config.toml
d_model = 224
head_dim = 64
norm = "rmsnorm"
norm_eps = 1e-05
init_std_up = 0.026
lr_mult_up = 0.77
steps = 11077
MLP neurons of a small language model. Each row is named by its layer, matrix (down: output weights) and neuron, and shows model dimensions 32-127. Each number is 128 + 32 x the weight over its row's rms, rounded and kept within 0 to 255. A neuron's up and down rows have the sign that makes its largest values positive.
Before each neuron's rows, "fires before" lists the tokens most often just after its 100 highest values on Wikipedia text that the model never trained on.

fires before: "ing", "ed", "id", "s", "or"
L2.down45 [108 152 158  93 198 133  75  91 112 106 185 104  87 122  94 101  88 140 110 172 129 129 101 144 137  93 114  86 116 144 142 193  89 100  92 125 114 135 149 112 158 125  89  97  71 163 122 150  63 193 132 105 142 113 114 124 103 154  92 140 144 136 138 157 121 133  60 149 138 132 111  88 184 133 156  96 129 121 103  90 110 113 137 129 131  82 149 154 151  98 112  78 109  83 116 116]

fires before: "|", "\n", "-", "="
L2.down711 [175  93 157  77  97 112 133 134 122  71 204 129 127 137  68 171  74 152  91 100 122 120 160 161 120 110 152 164 123 150  76 143 142 118  66  91 154 139  81 126 135 150  90 120 145 112 164 102 102 119 167  78 100  37 159 135  78 181 118 117 136  91 189 108 107 132  96 123 135  94 127 181 158 166 202 111 116 125 124  82 120 118 208 113 124 128 130 133 152 112  78  76 140 157  89  95]

fires before: " the", " to", " as", " his", " her"
L11.down539 [117  65 142 129 143 143  83  76 156 127  84 185 130 103 128  81 141 131 129  82 137  83 163 135 114 113 164 103 128 126 132 103  88 153 114 145 178 106 109 113 131 151 158 171 138 113 152  88 144 184 201  85 107 155 153 103 174 106 115 110 106 154 101 136 125  92 126 108 120 115 162 136 176 157 107  96  85 122 155 176 127  95 144 124 104 115 165 145 138  87 137 106 113 114 154 121]

fires before: " for", " to", " of", "s", ".", " by"
L11.down58 [ 54 208 114 148  63  85 167 104 136  91  95  30 102 139 135 107 112 168 137 135 109 122 132 119  69 110 146 139 102 194  93  99 105 166  96 112 179 132 113 130 102 164 127 121 108 114 121 118 150 131 165  93 120 127  98 101 141 160 138  55  74 115 169  98 161 157 166 127 142 172  89 156 125 124  91 130 153  74 119  89 102 180 120 102  79 163 173 123  85  56 158 126  99 116 134 163]

fires before: ".", " and", ",", " in"
L11.down557 [112 122 153 127 138 106 115  97 131  91 136 165  78 136 125  83 123 158 159 133 162 137 205 181 126  67 148  98 154 148  56  89 109 111 157 149 173 123  94 154 146 182 123  84 131 121 107 105  39  72 126  67 121  65 205 155 116 129 121 127  97 126 126 117 129 158 129 136  95 109  95 130 128  56 140 109 103  69 142 126 117  74 148 122  91  74 151 121  87  80  82 200 107 105 112 127]

fires before: "ing", "ed", "ts", "es", "y", "er"
L7.down669 [102 161 121 227 125 107 126 174 172 120 176 145 116 164 144 105 135 146 102 160 120 119 206 145 153 119 123 121 174 152  74 178 139 138 130  94 175  75 126 129 159 119 127 144 159 117 160 131 116 111 144 166 151 105 162 194 132 157 112  66 161 124 124 125 136 160  80 128 161 130 106  90 141 111  99 136 114  43 127 115 141 136 156  83 115 164 135 152 113 136  95 107 113  84 102 108]

fires before: "-", "\n", "s", "="
L2.down416 [ 91 144 116 109 109 201 135 167 171 138 142 163 165  80 111 207 129  71  86 136 170 140 125 123  83  63 126 142 134 156 184 147 123 123  43 101 118 114 145 147  88 176 104 132 122 115  76 177 155 144 144 133 114  80 157 114 111 156 100 127 174 125 113 155 105 107 119 141 115 128 175 160 101 144 119 103 131 174 114 144 197  79 168 119 118 155 130 164 123 104  83 140 138 182 105  87]

fires before: "\n", " The", " It", " M"
L3.down81 [157 119 109 100 111 158 139 138 114 140 154 170  93 127 123 100 129 144 142 121 122 158 210 116 121  92 179  48 138 134 123 155 142 152 131 171 207 139 132 113 118 170 141  84 104  67 132  92  58 126 120 106 176 161 179 124  57 173 135 133 124 112 142 165 182 120 110 141 171 109 107  78 108 163 165 104 154 150 147  60 109 128 102  98 127 159 115 160 140 136  81 146 143 172 128 119]

fires before: "\n", " of", "s", " to"
L3.down324 [115 125 194 161  71 132 145 126 117 190 137 166 132 120  63 128 184 212 147 112  87 148  80 155 172 122 125  90 209 149 113 101 141 139 125 158 135 157 114 103 114 146  96  78 104  91 157 138 109 122 182  79 138 132 128 129 163 128 164 146 107 125 125 127 109 133  43 134  66 141 153  57 140 103  80 117  91 133 133 139 124 120 143 126 115 116  95  78  84 132 148 126 149 127 119 190]

fires before: "end", "art", "resent", "ut", "os"
L2.down812 [ 82 100 181  96  95 171 146 185 125 147  73 185  98 124  62 120 163 153 141 128 227 142  50 161  71 141 136 189 123 126 158 121  84  77  31 133 168 137 108 125  87 165 128  96 166  42 107 168 153 146  82 141 133  89 180 109 161 143  93 133 164  88 121 126 131 166 118 118  59 117 119 106 174 156  84 117 130  96 114  79  75 122 163 162 124 155 172 162 114 164 105 108 141 108 127 137]

fires before: ",", "."
L11.down443 [ 96 121 130 162  74 173  97  90  55  81  45 108 120 133 121 113 149 111 171  70 139 137 103  98 126 148 191  95 134 117 137 115 143 147 155  76 144 130 114  94 120 190 145 113 171 130 126 102 157 174 157  99 110  62 121 159 122  93  82  90  79 104 147 134  72 106 110  94  83 141  96 165 167  74  79 170 106 145 121 164 130 117 146  98 117  85 103  87  72  77  99 150 136 102 179 158]

fires before: "\n"
L5.down141 [129 165 107 143  28 106 115 136 126 197 105 155 139 134 138 125 127 211 102 149  88 171  91 122 120 112 141 112 128 111 147 102 126  87  87  65 177 142 173 161 105 151 141  91 119  77 113 177 147 122 103 114 103 176 107 142  86 109 166 126 131 112 114 153 120 149 102 120  95 150 101  96 163 143 118 150 119 103 177 131 169 162 169 114  84 140  95  84 105 137  85 143  85 143 127 175]

fires before: "\n", "ig", "The"
L3.down227 [ 64  95  75  63 105 175 145 165 112 120 155 138  97 114 154 143 155 111 112 132 108 112 217 121 145 149 147 105  92 192 100 102  77 109 151  60 130 110 117 132 122 140 183  89 121  90 159 161 120  89 149 145 131 121 144 115 143 171 141 104 143 175 182 166 154  84 133 122 138 153 141 157 156  72 164  98 145 168 113  92 140 176 104 130 121  95  95  16 127 165 113 154 127 122 100 173]

fires before: "ed", "es", "ing", "en", "et", "ition"
L7.down882 [ 99 108 186 112 154 105 118  60 128 205 136 125 128 115 116 146 155 183 173 140  80  95  74 162 170 143 110 114 183 130 152 101 123 123  88 129 153 136 117  52  92 161 136  97 128 117 170 174 177  96 178 140  66 175 116 121 151 156 102  97 142  96  84 121 126 138 169  89 124 136  97 100 161 141  90  96 104 157  87 130  65 124 151  79 106 135 127  78 161 121 116 132  95 162  84 147]

fires before: "\n", "==", "In"
L2.down85 [165  52 153  60 135 142 171 169 118 119 149 150  66  99 121 132 210 151  89 145 132 108 193 126 141 154 187  90 133 143 136 110  64 164 165  89 165 135  74 179 161 126 159  70 108 142 158  76 104 149 172 159 112 142 138 143 168 127 148 168 110 165 146  68 122 142 101 205 103  64 121 132 119 111 108 125 123 159 172 104 138 130 118 147 107  89  75  75 165 152 154 144 103 147 135 155]

fires before: "le", "any", "os", "ut", "et", "art"
L5.down27 [ 80 118 127 153 158 181 156 155 115 137 122 143  65 145 169 132 105 152 116 184 170 168  98 158 107 159 103 116 128  99  81 169  74  95 125  95 137 115  93 116 159 161 125 101 133  57 141 163  83 118 111 146 138 140 183 111 161 196 161 142 188 120  96 184  84 153  94 178 101 123 139 151  97 107  85 140 164 119 151  90 103 136 180 103 192 147 123 166 160 189 135 152 111 118  60 160]

fires before: "\n", "in", "ft", "ke", "ed", "wn"
L2.down197 [143 123 164 123 152  78 110 135 135 108 127 101 144 127  83  84 139 136 113 103 107 165 134 166 100 154 104  73 124 126 157 125 111 124 142 122 124 118 125  68  93 158 152 114 173  73 188 162  92 132 188 131 114 106 155 174 122 150 166 128 160  83 151 161  67 100  95  87  65 120 102 159 140 102 127 113 145 132 168  81 126 153 157 167 171 112 196 135 101 117  73 141  91 114 146  90]

fires before: "\n", " to"
L4.down822 [144 115 126 115 100 109  68 139 171 171 107 132  93 115 108 106 159 167 214 106 118 117  89 111 145 134 142 166 134 125 115 132 150 130 105 151 159 180 115  56  77 162 176  56 120  72 207 130 109 181  99 126 141 129 151 125 137 117  89 113  87 136 146 131 114 136  75 142 119 105  93  81 157 120 112  72  95 118 183  73 142 149 160 160 155 121 117  97 135 119  58  70  98  40 139 141]

fires before: "ch", "r", "my", "ound", "m", "t"
L2.down640 [ 77 108 121 119  78 181 156 134 164 128 140 130 148 128 140 105 138 149 144 163 140  96 101 130 124 100 111 136 199 126 116 178  99 157 176 163  92  80 138 113 122 127 110 106 160 136  82 120 141 169 118 204 183 132 148 119  93 135 114 130  58 132 115 117 116  91  82 144  82  45 112  80 164 120  60 168  85 159  88 116 133 130  86 142 101  85  96 117 166  92 171 134 138 128 144 116]

fires before: "ing", "s", "el", "es", "ion"
L7.down837 [ 93 140 218 136 193 106 105 136 114 100 159 131 106 147 139 109 109 170 162 147  91  68 170 183 121 131  64 121 152 172 112 129 147 137  51 143 143 132 150 148 110 162 150 130 143 144 119 156 158 137 149 130  44  81 194 157  92 143 129 146 146  95 139  86 100 155 138 135  84 125 116  96 110 179 139 167  81 147 108 116 129 129 147  78 162  81  85 138  67 118 128 147 148 116  89 113]

fires before: "ar", "ild", "ang", "art", "an", "air"
L2.down422 [176 117 187 100  96 123 129 117 184 144 175 150 115 145 123 110 118 102 132 167 179 124  23 168 155  91 153 145 146 131 150 191  83 137 113 174  73 126 131 144 126  96 106 128 177 132 187 173 135 128 117 188 102 164 113 101 157 136 180 117 134 148 170 100 188 150 109 145  70  98 129 107  77 135 130 120 168 180 153 108 133 151 114 128 153 156 152 125 137 148  82 169 134 119 133 135]

fires before: ","
L11.down73 [113 146 196  85 127 169 128 170 116 108 142 115 130 140 154 171 157 147 169  93 136 149 167  67 118 148 115 129 109 116 143 118 143 110 100  96  99  91 125 114  76  97 108 102  97 142 172 122 121 106 121 146 105 128  63 109 125 118 103 115  85 118 162 164 118 198 125  92 111 139 104 159 122  75  83 152 115 139  82 142 195 149 110  95 126 140 115 116  88 115 181 135 116 137 154 124]

fires before: "t", "m", "ch", "my", "en"
L3.down145 [ 84 142 123 151 131 113 161 135 143  99 159 119  83 128 174 189 132 159 133 149 160 120 129 135 129  93  95 167 110 160  88 111 130 104 124  52 134 157 134 150 113 110  95 139 146 187 162 151 135 173 148 145 101 151 164 104 114 144  79 122 135 156 172  77 144 116  92 159 111  60 107  57 121 134 160 135 107 161 113 114 177 124  76 148  72  50  75  95 187 125  59 132 159 112 176  82]

fires before: "\n", " The", " He"
L6.down647 [130 120 169  78 159 136 103 145 103 131 150 130  94 145 140 109 124 172 141  76  87 118 194 155 147  82 136  91 188 125 132 140 127 121 135 127 196 193 111  99 164 166 127  83 119  64 111 119 137 103 126 127 116 102 170 136 120 127 124 130  97 117 175 138 135 122  38 117  81 131  95  91 106 105 146 114 116 122 135  75 182 158 136 137 134  89 133 156 142 128 124 133  88  95 157 136]

fires before: "ed", "s", "==", " ==", ":"
L4.down352 [ 54 153 120 127  96 137  91 128 128 101 147 135 149  76  89 137 153 112 155 159 121 159 125 137  85 107 152 136 153 109 137 162  98 112  81 147 125 150 148  81 172 140 134 125  96 159 106 180  95 108  87 111 111  98 122 133 194 105 132 105 156 142 137 125 117 167  94 135 116 139 127 192 141 125  96 126 121  75 119  24  98 151 116 124 119 106 133 163 112 128 111 119 113  44 117 130]

fires before: "ed", "s", "ing", "anc", ",", " that"
L11.down236 [131 129 139 181  95  73 179 160  65 185 206 126 113 134 124  70 111 125 102  99 116  96 162  64 165 146 162 155 183 126 141 128  81  88 125 131  91 150 103 152  53  88  84 144 143 145 139 145 131 135 138 157 158 108 142 136 120 122 104  94 220 151 129 157 165  62 102 174 126 131 101 178 155 135 150  90 160 103  90 128 128 106 197  93 135 158  94 154 120 118  91 124 150 114 138 104]

fires before: "ing", "s", "le", "l", "er", "ed"
L11.down821 [ 75 122 157  67  39 131 197 160 183  93 173 106 142 119 123 168 124 133 149  76  69 127  92 111  86  63 184 122 161 132  64 163 104 111 167 123 104 167 121 129 107 150 134 115 136 138 139 162 151 133 148 109 122 113 152 124 143 170  76  81 172 118 107 137 136 156 120 172 109 121  87 175 117  82 125 182  90  86 150  98 136 164 118 112  98 144  98 104 146 171 113 120 150  94 120 153]

fires before: "\n"
L3.down489 [130 111  83  89 122 108  72 173 107 141 104  93 111 106  75 144 129 236 178 148  97  80 149 143 184  90 133 100 153 165 176 169 157 126  61 173 132 119 122 104  92 139 119 154 104  83 151 128 128 163 158 118  94 137 125  86 172 166 149 128  91 121 154 142 141 102 110 141 137 119 105 120 179 114 106 121  95 142 177 136 130 119 115 140 139 140 116 144 130 128  84 136 123 122 118 186]